{
  "num_hidden_layers": 12,
  "num_attention_heads": 4,
  "num_key_value_heads": 2,
  "intermediate_size": 704,
  "warmup_steps": 358,
  "batch_tokens": 16384,
  "doc_mask": true,
  "dataset": "wikipedia_en"
}
MLP neurons of a small language model. Each row is named by its layer, matrix (down: output weights) and neuron, and shows model dimensions 0-255. Each number is 128 + 24 x the weight over its row's rms, rounded and kept within 0 to 255. Numbers have three digits each. A neuron's up and down rows have the sign that makes its largest values positive.
After each neuron's rows, "fires before" lists the tokens most often just after its 100 highest values on Wikipedia text that the model never trained on. A number after a token or word is its count.

L5.down227:099115144109150107088125132178114127160151125164124089094116135091140140130122079104096131125126147156090145117135160139104155134093124171119082125076162120141145083107102128107104122140133145100110142119115178107114122122141158175111113115174120109092099136122136146107119081094165115104141109118148111161140125167131105150097107115133107117178159146134169120096160108131117132105147139144178170113118154093129112152157153114138128133085086068100141150089141134120144106173146140163144140125155091115122074146110120095100102142126118106101131135111126122166168154118079157125102149140137155127109110128100143155157069096088113133159159115118125126129115128089097149125152140138113105105131155104118164118102168150107120136132103150126118104117164126131144109155096122
fires before: "6" 25, "7" 23, "5" 21, "4" 11, "8" 11, "9" 4

L5.down379:117133113138154127148151148091137124133146107149089097131139105130147101122063113156108170119145102104130133156122112107152160127143102129128149135106117128104111124108102072105143137139162071164098115107152104158120150126106140117143154138108111115128123115167129104060097122131090137139097116119118186106148146123151134072148169125143109095064097122141097170167079128152143113112150146107142128170185097107180137108112109139141119128091160113136128069141111130077122126153093131096106107140124130124111130113142107136103150116147072134128122106100113171096107141100136139117100162125169111146127120116124078145139118137114129133145120114116107118092113105125102152158117095105142135149110132105157118128147121089125107120160100126076095107102105125085129123127094086
fires before: " |" 51, "." 18, "," 9, "|" 5

L6.down386:128112104125127090128132144096079151128165114135121118127119124150106115138119121149128129124113125164181131133156142150143131131115135110098109090138112091131123093133095110086099114172108152131166106106098070154146144127153088120152115105131137140159158113083093111106143148111099136091141170124120142129105124092081133131139121123173141125175161172148136110107133156127127106135130179084126113152164170149127117107175152107119121129122197098161103135124116122144082144127137107094098158146150135150118126108114067080115117139099100136102108096154121099148129148128134135122136094170186165144107103125098124139116098146157096152119144117137131179122125132101110125140161117104124133161141094115135193127092100113097151139112149118130113147162116088130134141103159172
fires before: "1" 24, "0" 17, "2" 12, "4" 7, "3" 6, "5" 5

L6.down648:110119125178156134149109141127118181113131153143130101134131127101095140103149098134127158129158129118153137145134136159140117156116150111126127115143130136115150122147105143169139104145110124096127168176076100095148131122103175119136094121090161093101111105173152089139092093086087176133154135101137095095098144170103165151151121119137118108178117084103144133089154106105118096125144139130117150109183120121157157086135156117122045127115167149130134122133165129150139102129095113146108113096094148140110164139124113126088134098138103154165159149130118119117082138141142137148141108152067160112118124097131116123142155122145139150145124113102155107135108122085085102132163114115140148145116186136118134153113120141134157092144133130102125130165162167092132134117119149
fires before: "0" 20, "2" 13, "1" 10, "9" 6, "5" 5, " |" 5

L8.down622:128138162128123099106129106092095133124164138114107158127116147104142092139141140119148081128142106138129132132132105069125094140065131170096081106162168116121075137148128109136104129131117131111120078141149142115123103131156134130107153136143150126131118122126132158121163153136122140156145158137139148122151153104137098135110158129124138115117148230100114160150116123148098121132133134125150123138100111124140113170112121111115120152135117177106146134148104120179093131141103165146179139158128120158133148155126141155119110096124107114075114131119077120165165083067148119091098130106143126162111126127071121121097124157138168127133140153159115077122093119145141111119133140148152071123108134111121141140156086111128122153136144130135129201143141137146126109186155158
fires before: " " 42, " —" 8, " R" 6, " D" 6, " F" 5

L5.down291:138114119109100129130145114156122122174114168134110123119135144139112091135138152131142152154143104156113168139106102138105110143168146154137110147161154100133092119134134149121142131098150151145136187151171119124115128109138166106114105139149117119144146127142086147115181117107090129087128140108157144119119135088123146145113098104117144146155098131079158087161100079104127138085128129142149132140121148158133108123113150126109133140160156126129153167113144143168146129114135148134189178123137140137099110097097122141164098172127131159173106116149138089142138132113130103117082097138106163126102134155069162145139114144112091131122135078130141120127147094144105109126119116119174069121176133150141106160187107074132086134181188125114122111145167130114104135142121146
fires before: "-" 37, "|" 23, "born" 6, "C" 4, " " 4

L5.down79:095090183141133113118113177106158121080124139134110142095112157090152148111111105105094126170130052096106099118152115081127107137169143112126171114132133086111142101100138125116100130147163143150095137088149114117147110173086128149099065123111139107119156113114121145127118140141101141145136122109126091169131112158115133154160112141136082113093154118088119124115110128131105145144107138122127113112096127133100130107184126164142119136127105117128113128116104104145141102149126140124123132138151149146124172146117148124156164123140097074160106159137151080124097154111124145137171110144132137150169161137135107087118152122211120137105190120132157119159103134102138129148101089153100154131112080136151123111136160109128125123151081143135135103149137140133113141166145137
fires before: "0" 19, "1" 17, "2" 14, "4" 12, " |" 8, "3" 8

L5.down288:153155093123178133141142101097120124159151103159129100104118113097130105139091122123150145097145107109126127133140155124111150124149069132098125168088131181122113130180109089111145110161105112123075110128135148135152137110149136125132112121121128121148136147143127136089127111123099112146076145123108155077090111115156056097154115124154116075088118164171118133156082099118132129110108177141118135132173066133175143114118100103173115137087147109101113093151157152100119116127126140108096131136131144127103124100154100146137126132126121146152123146145107161110127130113120114104098114088154189131164140084128089162136131126120157135110086122106100084097147081133115142128120147094146103150147126146114140146127113092161098122144145124076129138138114130133164095127126118
fires before: "." 30, "%" 24, " |" 18, " " 13

L5.down310:135114126125134108114107136120123076135135136137121146105134161110138120116126142112144138125128140114100108165145136141143131145182143113121082090152109122130119132142128143145121116139109113124105135121135066135103138158121130152155094110074113116149133111097127121103081196102142151171100135122110156133136131128131129159135103137147116140073174104133132113128184073161098123118118122106153086152101134124100078159145153154128159113107112115149143102129121125100135075123145152114116106201107171099107146106133093086133110127156120164097169130136133113123138102111133139139138099148101150144139116177112075131087123137194107110115168061089139127148105160101081082116111133114120133156097154127150101149103110136110133127157162120122126179149106151151139128144130115
fires before: "4" 19, "1" 18, "3" 18, "0" 15, "6" 11, "5" 10

L5.down162:098099102180107098126082077157118131129128185134132121150123150136092132114098145126154098115153166132182097089145117134107142128106125138120122156114133092116134126118137151134114150116173125140109138158141099149143128131141116084142160115168139116137179138113114120153118112086113111143130124092168112128115132099126147137164091131128167183105113077071162098163113089149116091110085153129108142168134103144132131126136122169097114136168157113148138118144113117105121095095115154152130164147120146115144139188140106148127138146124117159137078106131158120162098120137125091153134133153131155100106096091047141136139092129112140128115172093137128116091144157146113106105100113130134135101111129122180105111151133130139128140120169133118093077117144128117135088128104116
fires before: "|" 35, "1" 10, "l" 7, "b" 5, "-" 5, " " 5

L5.down282:142111124111108099126137101154134117190127125132112152156100148122168137162089133105127156149135165140154135115113126136133115128128130140146112147049133165148132139148126128163136128177095131152113149081163128154144120089137119100097119127142124112152120110168119133111126090126130130107104142140118140069102137118161157127089121132147174117122125123136158117132111113120121116155118157136147124087160125098160141123126126125067121118107159123107139114119157141136163132121081106147114121138146090143093176153138099126120118121101080152128125126157142178135071127103131075138144129129172172116150114049128091161159081122073144166120107103136124121112143101112125134139099122156157154138165133139111146125096113109131136150117118090084109109137080134160077074136116120
fires before: " (" 39, " |" 23, "." 15, ")" 10

L5.down21:111141148148138114140158144169145114088114125120125125139150128122129127103104108100078137177131117118140141081158113100066128123114153137116106137137106126088143130169158164128125137110156079159171175125126116128147118118161149127108122128126155177112154147114145133081122176138121153133107121150089130128156142118120143136125166152149145078152107109114124137112150148109139143110110133154133080099118153135153124101129132169143157163129129134145140114133102173170138123139115160119110166125146088165100090136088144111114122166106155126136057166094130092112149132140086160109163130111133101128113106181115118160151115136106120168118156155121124160136161108117110127145112148132132107103143079084168153077080135137099148124090121132109139123162101094072128143154111121
fires before: "8" 31, "9" 23, "0" 12, "7" 9, "3" 7

L5.down156:106095137093095129112132153158118088127133119110100134111151133152131121125161143134127134116148138117115092140135102103150126095172141120114126061130131171114147133103155151137139123135115121162113103119110137148053145127111115140085134109100144109141134121083107104119175088128130133141130125130117150153123110103153101098088143124165167173104099165098124142115170111116155155127113149114141140191103141148065129152135123103144136133105072116133091114117123127149097123094158079135170126146164138135115140127119111111137075092124165135137170181139096119121159087138112148102157119131138080110169126142131087150109133147103128067152068133074180124167132128143095125128126146094116160134112139107125118140118154128163140119146154132135116133127125144112127171136149119
fires before: "ress" 15, " |\n" 14, " |" 13, "|\n" 5, " |\n\n" 5

L6.down80:145149136154121111109141090112133123172129142150135122075108153085157120123084136102122164123163178142158143133116131113115139100130092102147103144118111136112068134127154110120153140165135148135139158118165156141142159113115122127144130098147163109161102110159155176136110107123099108124148174127126138072125124088128141125163119140129108123166139154145129138140109133112091113100105126151109108114127133095146105147164104127097143147119166146106122130150132117153158111122127136168127111116113091107168139166166132172095116132110106147128144138149143101126113152124112093161063130078105162175143108133154134127159154141130149109110069133143132066106120114115169133117143065120146111149160118129112162132119100152156054117104139140109143153148087151103139100145079143
fires before: " " 21, " |" 14, "|" 12, "/" 6, " |\n" 4

L5.down151:079141150104173116102145196092112124116160136077121109150139068153171144115127094145102145131097119116108143162120053106153145125093121133104129163115152174120173107119145105121160124100146157166128125116160149123124144134139136111104128104162153116093172141150100100114139139161126134120150107121134130099132112125134115093144120124116129099150148130134126097144120137108122117150157065109136136126141101149176126118171126155120115094134103097108128129123136108150150149159161125119114150150147083129179110138109143103140114104120122109152118172106131124138124119124108146152115179130091116154114136105116148171112085101129170140115149124118145130150123100111128144132117136186146149132135139119111141092181134076089118125117077124114159091160145111093176116096159164
fires before: "7" 57, "8" 17, "9" 10, "6" 5

L8.down369:144127154125161115163181109129100129115176130130120123100090129099115125163145173087113166134106129151116132125143115138117106101102116096132103123149134169159155155108105101168125154139078143141165111127127136146115140173114056089097126131141160102129123110130077154153124125115114133134165120135120137107131088111137130149130145116160147114143132107112092139105116132125140123110131164133154126114115139122134146110135116131088122121046123121132171085083127145116130136188095078105176144098151061151112143166130165132104106142128126106116090102088171161125132105127087142158124124136140136099097097091140135108079150129127125115148106130167108094124125132154093111100128137105136123139145092162117129107115153134158142125093121127164138163152116199147145127134115129
fires before: " |\n" 19, "2" 13, " |" 13, "1" 10, "3" 7, "5" 6

L4.down195:106122137169149146137132125086163163129126100150170139075112113110146141106134155124129115145115118077177105134124109127109118108122107144142097112090109143134124127135107095104164175131117151087076132130098103143111114095176135119111139109135120116141120122142140156152137143138107116142096116125095118105169149089079148121170126126157179172115140146114137124134106146136092134126161074119126145151092117121113131116153117134142111113057153132112134137155118122117138135190136136085128118118150138120132126118140154167141148123104130118096137136113132105112134085112115154168188134120137147168167117103111132124153199096167152152107142138130166105116177154163173113161104114122090112146120118126114109140139161117123123114122137163087151167185166141083134102126126096
fires before: " |" 35, "–" 24, ":" 12, ";" 6, "\n" 4

L5.down391:117141123125134127145128122119097124150120125139118089165104046102082166136095076139120158146131087184122116109113167102126153118161104133113147159107114144109130153139159083150123162143140130161108154135164116151153145127105114064121128141127102139114114115160122148127103119108128095143111107151146160126124141084133135140140150145159149126112132159144109126222147080164140120138121131135130131102131128130152163106116135138099143131102088141108159091099147156139133106121141158158132142107132154141171156128143104104106154136095075125123120122154157114155137089142123093165070155107158135143165115101143137101142111100091118123120128125117122106105141145129114096148152122135138113160120178153121121140125110121099073111182114151125147077113161122114122078099109124
fires before: "0" 31, "3" 13, "4" 9, "2" 8, "5" 7, "1" 7

L2.down213:107130166144088092093131127071142087148123120161124142176175091121124149102074127115127113114119134113090164130177133108110146122143084159141096129100141160137137093165165147128100156132129058102114161120142124083121125174117145122103149129150132157099167130148138090107149149099147154143107137126103102143124128113114163169115168158168152100132130116114111134181127137095132121150161095136134154159170144147088115106136139133135180132109105099139152093154119132114148127116119158146101131140128111126094160148113154089106153164129158137105117146128118148118127159153099144139130155091131144087110120119130115106130159111142138153162166115133152137165140120122114139127091075114106126129123098116111141090135084145126148121139075074137163092125136135096159115132152118
fires before: "0" 16, "9" 13, "8" 11, "7" 10, "2" 10, "5" 10

L4.down8:083102157140102094143124136109164128105119127138149134090102131098163128110117142110082109151122111111112078103126119126107119132063135105174124141130137096120123156152128128138088117138157130117119168132137080105162122104103127107093056132148159145131133118121164131121093164112143118143141119094101084136123194168122115110122145128138147086094099083127116158123159153176090158180115110120132115123113149129167118103123097167106150151156124164132170093109114124141159121098132156157115115110143127106127102131088148127143139155141134110145091155136121120129134074118138147134144126101128125130165137154109081146140127111164111114088158162164114095137168150108110114117112109140116159118131106106191156116119122151122169121164137137103109087149148137100153131165099151
fires before: "3" 15, "2" 14, "8" 13, "4" 13, "5" 12, "9" 11

L6.down590:114108113144147149140134137125128126121184137156120149170167108093127102143121178133114122149145145052136101128155122139148169123142106110105099133134124128165143131178144122118183138139126123103144111153100093135134082143108153102110111124085109107107155128136107118127122128149133173140128100115098146118107127093115112180120136147116100136156154149132131162144120130145085104135187155113181123136146147163073133114156137113103141091118071123150147112123131114091130087141129137116155131184147145162091125145153113098155176117119134169138185137150122095152143121121104187120132141156085132132121140129133062088160154132138129147138109121080130157128146150153094125090098129136157156111099114112134131161127096098104134115083114121121133140140133147136161153113156117
fires before: "0" 11, "1" 11, "3" 10, "ix" 8, "5" 7, "4" 6

L5.down47:128150114134122090134133122147142085101161158130140129150140105097165143129141105118179110130063145106081119131143086109100123111124096161132119121120150167144104083169124153169090116142143144089148136112155149108102126159105099128133119134120142167103139128151102103111100127129147133100154107152148149128140140117136128182115131120108101151147147115122144099118124108114116102133157153169125121150100111130126128078105074137127137119090091098141100152093101108115140091115174115119148149149148135111086101115114128096159090138158171185134134123111105174134127083131120127136132113163144108118083095096140180106136127151111150126087125078082128113134146104085099098085090135134122124104164118150099127077133155176139117143127137122142141110122142156160166151135157118
fires before: "0" 26, "1" 26, "2" 13, "3" 10, "4" 7, "5" 5

L4.down432:148146110128110147125149114120127096160135145120125103076119155099128108098127144114154130119187124132101133128158161165124149117071095171113107122134107120128112155101153112195106098112106143101140158121141120139124136063111165110118124117083160126150114131115191140105122074098117136100148145120121111117106142148138149138110125157144165105135132123110124103096127134167141127092167109105132107136081095129141181136078120139123088131129141141135130128143152181119146103132116143152132073053126117111132120139140110108131184119147119158121141127113102137150119088095145166140102111147139124103115144116139117130146087168140143140068096159122154090114130121121098122151133168099099120163118153144110171133186120134166142118158134178121123125133168150127140111115116131
fires before: "1" 16, "2" 10, "born" 10, "0" 8, "se" 5, "4" 4

L4.down379:089128171114130088100151134115135104129119131143140134105131112107144126126080153119110107143123102090086126126131128122122104137101107139137119118123144121148130113174127133156127128138141118104084163117135074062154157144148132102136097165128112127144170109090139115127086191097146127154145123126084128143121146125106124150121161154176138099096128100144114109123182145162101165158130103139156117115126157136118112122134138172134159129106124125155151082082096117116175119096134154137121124122126127106089104148106124099140172149110126117138125175140123154141145090141152127109158129108116149125157121165136047136124123136182116135133185115150130153140151152106110113110087106129127121152110091077188151127083105177103129110136088118132131086167118143104137146134119144
fires before: "9" 12, "2" 11, "4" 11, "5" 11, "0" 11

L5.down439:106098128169100134126136105154155146151157114119118090164122183072104137112085135109098155124116130138150110158127104136100167111125076157151141164112088135139136111135110115125165132179136143156097161094156084123144120120137145129124094141136125106161176121197107135091138126122092115122105128136122124092129175099136162119098152146123148128066136147136111118156118112169112091108147153150121126106150108099155186090112106128131146148085128110115124098124143123153120152117083125114088125107158105116116138114121145156134151108141072113094181133139180149142107130127131111143131116143149177116164110049120127084136144157123119159123145116114134114092134127156129139141139101124155125175153130160121119106126138096159149147140132120087119105139093141129114113134129096
fires before: "." 23, "–" 23, "″" 12, ":" 11, "°" 6

L4.down13:118108147116146095167101125125141135088110153135123167079139086099125109101105134143100084121116136125093133121124158104133131126109147159118163118105096148143129148139153108141088112103131117086106120099191155089119150163118091116136138122107128167112110086105111159104133127131141104089135133100190160132144167145136174106142139146151130130093139148186095144087153183113126119134139149095127121123095122119112135092118117135165152124105112157121119115100113153153123130119149160123119130130143150099187076160131122123165148138147130096134108146127111124129151119140184085166121114146095115130170106088121121094126108134186110102081132130152118125186142122135154138074108135142149140128129121162116119106158116148109152106136111169152108148115130167106098114161138164
fires before: " " 60, " -" 19

L5.down684:093127161112099145140134128156088139112137119159118143072097120112106187110155147126137079113115124095154143113153146144127147090122120132104164132167102099149081151113099122131106126127172170140103131119121149118123161126099164155108141142110122128115137123113103166127158131138120121154122081188154157155136171105100127149143137121128093148114201149141143159119129162123118100096116141095131143117111103130074173152116115115111162120139135132141106107110114125147113070145136163096124126067132156170135204114154159114103122143165110101135112148120154153100139115111096143122151121115132078155119138155104112152134165127155144113117145168114130127156135143181134137131145084153083166150109115155113150119140132145130115132131120134127094151124075087133116138143145131
fires before: " " 39, " S" 5, " Q" 5, " B" 4, " P" 4, " —" 4

L5.down209:168097111078135098087140086112111121112171138133073124151125110094122097131174122141080113111141099100133156101133144131093126135192126152090143124102161128146157110118150134097108176078092096113131140110109177110110153124135101153065152163140115135168120130118153099151199121124094130146146169106125116177118132111153112144111101123135122126119129152115151144114129125108126115169126108127114110152088141130108146112142137167172112156088083129137141113132126145135146103112133132122182122131119140115108106129117159125121153115120150135125166146104125145122141123127135218082142128148142124102104097162142118118116114142123163112135081141108104148134117100159114126136120123143111101121127103138098123122112146091105173114122156128177155142080125157144175116119133151
fires before: " |" 56, " |\n" 9, "rib" 5, " |\n\n" 4, ":" 4

L4.down355:144145108104137140123155102113114135134128119123204108084107137089125151113083128130124198149165146120123149145106157170127124092087124160134133121070125084113111133124153139160169131118092165111123112140144147135144088106133141136119135113133136147119125129147146126150098133072120143157129139158129125122135120144121156145177117098126147117129120109156120123131134095149144109104121096135134187118097093136114179103111099106131127120111133138122132120137120154134123128147133110133108139133087113103148116143116096145100135120098019151125117088155115143133128111121096129154098119099098156115112129049113131126146132121124117125115128168123052118106161163106145152157137119112170127135170188133131147130120145121122096138110127127134153146142184182128138105114093132
fires before: "1" 17, "2" 12, "er" 8, "3" 7, "4" 7, "\\" 6

L8.down661:084143135037157121139189108099090109195129155081138122104093094144137128124134130163131106077133148141134151135145172150130133162101119140110124148111130127069137119133102089132114117100120128134111146146141119098127112129121162143095141123110175086120132127152130100121130117126127137105112167107116104123117153144148095085137138094103118134147112103134138125114130097133109111129127121160135141161152113133152136132150167123141146123127102122126138165141138106101162149128070139152133150146149123128108114175134109116124121113085091134102138128111128137103099115141188176130103177168146149121102108169157147129161086142107138180146149134119098093111177098148144155159160149137131138151101121102176160105137118091099111138152085116157142132134133115105125118097134175
fires before: "k" 32, "6" 26, "7" 12, "1" 5, "8" 5, "9" 4

L5.down541:168119111120062133176144135143141136126149176196122123109123146160130125143092162144136141099125114119130117117111113159111090153121109103118132114138184145148094147146150137131109146138091083139148133140152137132066145133113165154104164137148147129130103107094118108165137129120129139104137174098146126157128106119152158165128086106112145154116137127116194148165085134144124146115111129139125123182120133154112185102122132141079104158124116106125081157128125139150131125109122132105128112131112143130145120137130071096085156145123142140165113074140132105150108109163122142144119146148128108162113090140139117173125113133085088101151129110097140122115196085144117128099133134130136108119096145079098111103137156122145110126128143142114121088101133151123095160160074120
fires before: "-" 31, "|" 22, " " 9, "0" 4

L5.down215:116120154163154155146138116125090122141130107129176146119128096136102155159137128124125152116138103152131097132122133038133137159121143103153154139105141134126126113170105154138119138188148097143129140119163142124166106101111167077157143145115148142116143173151147126092091152132114115140118100126115145124119107032098142092160168132170156157083166163141138149184130124139104130120105142135143106111158138130161121135120088144095135108079119131143163123113094144116134122096153154125106141137139115127140148136129103122110181123103061111133093126153142129131129112125125117144119138080099153136149139106123120127120098122102109140139159135141137125113154118134128062153123112135140153159085132147177117104118106150104106108195118081091119153141151140119141111119118130
fires before: "1" 21, "5" 12, "3" 12, "4" 11, "8" 10, "2" 8

L5.down405:122133114145115137142097125117096093113119118135144125113136122184098071164117130142142116137134120178146210141116101144107144148116151136145128109121092139124112139129161109116133159075150105137093112158158113123137132127159159117172132135166133182124132105140116130133158174085146116092136139119154123114157147115150163130113151093157139166133116123094126119180125093148126130147136111150124125157123159133137109105072141132131116139140145121145109157127094147157128148159179144093159157113139096127144130158101155114107127131107100132156094120116190124124156126137110102131111153115104158157091147137092164144128111103096138112114120129115139144117150098155150108124157123125155071095150108126123122140171105111151116153202151174142106143121157161078158121157102180
fires before: "-" 60, "|" 10, "S" 8, " " 8

L5.down640:097149137101135151093157123123145156123141106157142105121168171112120141138117137128119138144146111094120094137176146134125151111097162119125090092103109113129156117144134135112138098162075092150149130117131071162103162165142134149117158182067149143149153099101103070113130184117124125156129142152107152099120126069106122156106130101165152126112092115142134146127142117151097121102087128105124146138169114154092137138154105139120126132096106154155113147172117092145103144121130165093100119135138160138129109141138114117103144136164107176126120132131126127141176129087121136125134105178126158140124137134098052099114177123182124088108154118096131137125146104113137155146138158093137149143103145117156138143152121136124156100157132100103078151151122130102127148150147142
fires before: "0" 30, "1" 15, "2" 13, "7" 8, "3" 7

L5.down122:151103153096123164112141088058167104143091112118089120104126176133145109122148114141114144149147161132121158093133121107139134140109085117130122137166144184118131144106147083154141103113099085177122118093122146143100155153085109148099135156169127108125140147115136099131133110153143114145130143132096141137164095134112146128142141138142119106140128154124151155144117116169139151095155164119161141167130129141159105131135165168120089099119115153120129128142120120137106154117126135158162091104160089102140123137145144148090105109143158137156144105194132184132162091109118138124130161102140105138125113161123143119121096129133112159089114132111109115115148145157159084142145132130122100195147140174129106127138145105134163153150161141165148193120121115094060138127115128
fires before: "2" 60, "1" 12, "0" 11

L8.down616:111159139124111135132130109111147143114130123111128171123121142119156141140138136168135143086152143127142133129123156131144114196165122050125150106132145096158132083112120120097124082157102074131128118139122129156113136123063113111137152132130126127122112144115128152124118154121148159111118135158121136130102131052140122132151104108138106136146143109132129164113133143110122152130114150095144090141112178153116139125107127144118152145073122110209129083171106119120092140174165121139118075164129138138126128138096148137110132130108148143094138144153162071053160176153140128086174170120118151145145177113123157123106141091117095101130156125126131135135131143121140121127098108135119158118152134129146133129135147131116142126151084123107128153191161115128133186116129154
fires before: "2" 30, "k" 9, "\\" 8, "l" 6, "B" 5

L5.down44:127128137131115161104097117076157126130127118136129166105047111112172115144121130165143154140116171134136102131127121138116129175142160088106119134108135121147142117124116109138122055131113135134117117164158123140147149141096124142105177123150107134097111129113123099111122155110133136086112111182115138122107059121127163129156145141114111169179097085158120121117143146113120138141131133131149106152158135134133122094092128133148140170118163080162144131148111112144075143145139142086151124113103095122076123122127148155100107112089110141142142117161143090137151149085093121086138134135118151152167133133114154141128106128158128124133128128147132106093144124132090134127103165109171165088152118089152116152112180125135119093164104114088125165136137165120161115111062148
fires before: "2" 14, "1" 10, "\\" 9, "3" 8, "E" 8, "5" 6

L5.down596:153164120123151094181176144122121120125095145114073131129107100118134108082118163138152164099143159124130127110097159142133111137169118103107169136115154114081136134144179093097106131111124102146104094142136116134110135101110115149163158134159095116104114115129119125117127127138101092112092135167136157122111112184179107081181108143169100101111133152175122133156083122142170144131124160142114120156121119164136141157103110085163118123146164154137153117109108148119112118118104120141103086126144175111086097100179061124126099122113155129124125125166125116127102126149142130102136102108146085138107194153117121150140117061101129109119110133154103121083138097132147142124141133125141130171142122152123123142170137115131115138145153142130113132138120145110148128159165110
fires before: " |" 32, "," 16, "." 13, " |\n" 8, "7" 5

L8.down395:156122129160133135171144147142140109117130077128123105108147146097136138150171135136148114092118123127106101144123127100103106110136099130154134152138140125161130106143175158152099148123149147105131135115144110093132107117115070117139122081181141133142105124145138145156115123152137103174201078112064147091091144144125112095121155099123150123128125136111149155119110122095128129112128135153121130167103157123137161080094125144139159153133109119136129099119088109168116093149136127112139122117153106136135112112101132106134102139116153134131102162103156147103131096126131165145142130150159127088118135150131094077120142202130081090149083101100171125143116093121095102101114126139106137150129069162122162081133133141182170118110154112162108145175119138159142126145144130
fires before: "3" 55, "2" 17, "4" 8, "6" 8, "5" 4, "7" 4

L2.down618:121174108115142162134127053092090113136136076098182116095121113073117115132142106129063167130137128127107128119158131104117112158098110123155113149092129155137134147087115142105124154147094078078078138120153116130131107129148134131121121129106133144138153140142141157126115123160137142124170086101096133121143144144134185139085147132089161177189150121137136161134097163134147128119137082120128167169134159164103107164108148115098114143137142116121148082124141169132098108108106126122125107051128105165114111121122117125140117131135120092111115124125134116164081162123115137143106143088090144121124147094087116128133081124118108141131136140089160106138113144112134134158150106110157120150136116083124132096089132123112116159128112153157128121149140127119150121151159134
fires before: "y" 13, "ied" 12, "f" 8, "ion" 8, "inal" 6, "ts" 6

L6.down69:133133144081125156103125123100079119146105102157094148133111116125118125168162109135108191146141119202116132120126144104125145082138173122101117127121163138124159134072158120159129077101073131140118103114110136133113174155152116124133148122152139128104128117102141143120109105140150114106095139076109155164158100087129147126119120099120143118132075119122112154166176079186133117106113135170105166151155141121111112156139116146116116128144122137122129143135094126160163151147109160122155114133125138146142103146140161124075146142109047100099165119126139104137116098106121176150128134170137109167124136186163135096148112117120138143137124147117068109105143123110128111142125134154139121141113170166128137118140126118160139095102129158138139163141150146126138102113097118
fires before: "5" 30, "6" 22, "7" 11, "4" 10, "8" 8

L5.down644:135157113169127128141137103124134131150130116094140137162062109111125183145117121130089109131130125125152075122133135105100150129128113123134156126110144159120122170137138136142121127161127116154121136138181145144091089118111149093127144154109115158141152136119154140076143127076144097151094085149184100103142114070112096099148150137112145129125103130111140153168141096145126154087131167148101106107150124142163171084125107126115125135137134086132126128163096090142137111090125127154121158078104135136115125138097120145130165152094061117085082129165153140124107112126119132138084128086138106163131122154115144146154115109156117155128149122103102095119168120136121095118123132133142120151124171135134117088130134169138095137166119102122119103097111163138122055128075117
fires before: "." 24, "3" 10, "5" 8, "0" 8, "8" 7, "9" 6

L6.down325:107154182101086108146155140098151130110137144153112173132083127146130129123115155138133126131111172122140111139138118069126101124104165150165152114108151130117082126104123113118100116078143106136125107151147133162122129129145137148162130112097146105103123123103093120088127142118121133133115089138174157121126119084153104132124154150141087131100130193151144129133096148170125115122148122082107137130085090133181139068114140133142198154129130132116118112084125140119081136190113166133109104129113168152144132133115135137118138100174169099145087137150152091126190144104124123135171113138129107162126087116118131093082136140154159142111100153144125129157132146103108146123153131133163139152104145120104130118146151095107112130150120107119131176104150147140164097131156110
fires before: " " 36, " the" 16, " April" 4

L6.down303:111104122132156139147166113119088158110125135134176134127148146128113085155149152106126104173157139139154133124101140121153103118118152117109176108135144078142114148133114133187159107147108098152096101144118057134165104155100143082165128099103126106099134127133132126152089142126136155155121105097124116086071157180103146160124132130121125131135111129149139115137133128164130106108110090105119121141121119152097171093117092098127121119141135161141137135169130095100131151099124107130109097116106163142159164131132122167120107114132153187144127084169175117131125094167145106125147126179111130104113134118122108066110149128139147076130127163144078125137129164171135119131149148112158138092164091130129146128129098151093132109116176114144121136137134127149096147175142132
fires before: "8" 39, "9" 28, "7" 9, "1" 8, "0" 4, "3" 4

L5.down503:108136110096087121118153147080091193124137101142161111117140096140119138114096139131156143129139113167169152143148148099128144129107096166151123104136111124093121129157160124128107135125102086118102128107108111158152142189166113137131120149053169145069148125131155110141086114090135142122092110156126160164116139153076119102161144152160118113127139125117134148140188114157121107107131136113120097129094127149093140123136110099122111139143112144122126134143105137144159129112141108084133102155104187174141097140132089109080109179083140158152145110141131123105119118156126144130168152124109147107123138140122104116084117128159128136161148148129113137118098173100132138161118151113134167124108166132147092146157111164142172083146143146152113111157118133106117149115123164
fires before: "0" 54, "1" 31, "2" 14

L4.down559:153149067142200128100103115129089127134118134110177128096142093126096133088102098093124156135139158162152107170070140150144165114103144138106134111160135110079140127141154116153142153117122161148114112137145117103132123138127192139111148112153160128139099121094119098143118122134138160167104120144135160118089129136106126076148139113165076044121136121128160131095141067142100146107148128124124125124123106129140131150162128134123131097115122128144158117156091156142119129165143124126118126099097133125126083128097092104114132145108072119121134130150155154114140131123149107119151153112098124096110086100118174123165130134108136111136155139115123107125155139113164134179132118181128119139163157113174105113141152142114149097113091125105119127120138095077086122113144144
fires before: "w" 15, "9" 14, "8" 9, "ow" 7, "che" 7, "ay" 7

L2.down383:104156109143162138118132141102104153112160068100157147101126144141134107104094127099128160117158160126133180163137139111154106130117148157073074083136131142120123158103123140128197107115132082173110105138146150109103147165165099149163126079123116100082144136143141131141118102138151122115105135124124117105152115117150134087134107122091138131124135127132124155140150144108144125099163125138156152107136143167156099145128135107165086110124198123098127109136132119127132140142147104104163121131103114120118144167148121150088127174151129128116151110174122146119132157139106124157148126145105083109137153128111163106142124100115138122148176143094097151159123124157147124131176115170147127171147146135114111171109138083161144118161149129111172196132126118098167121148098136
fires before: "2" 52, "1" 25, "0" 19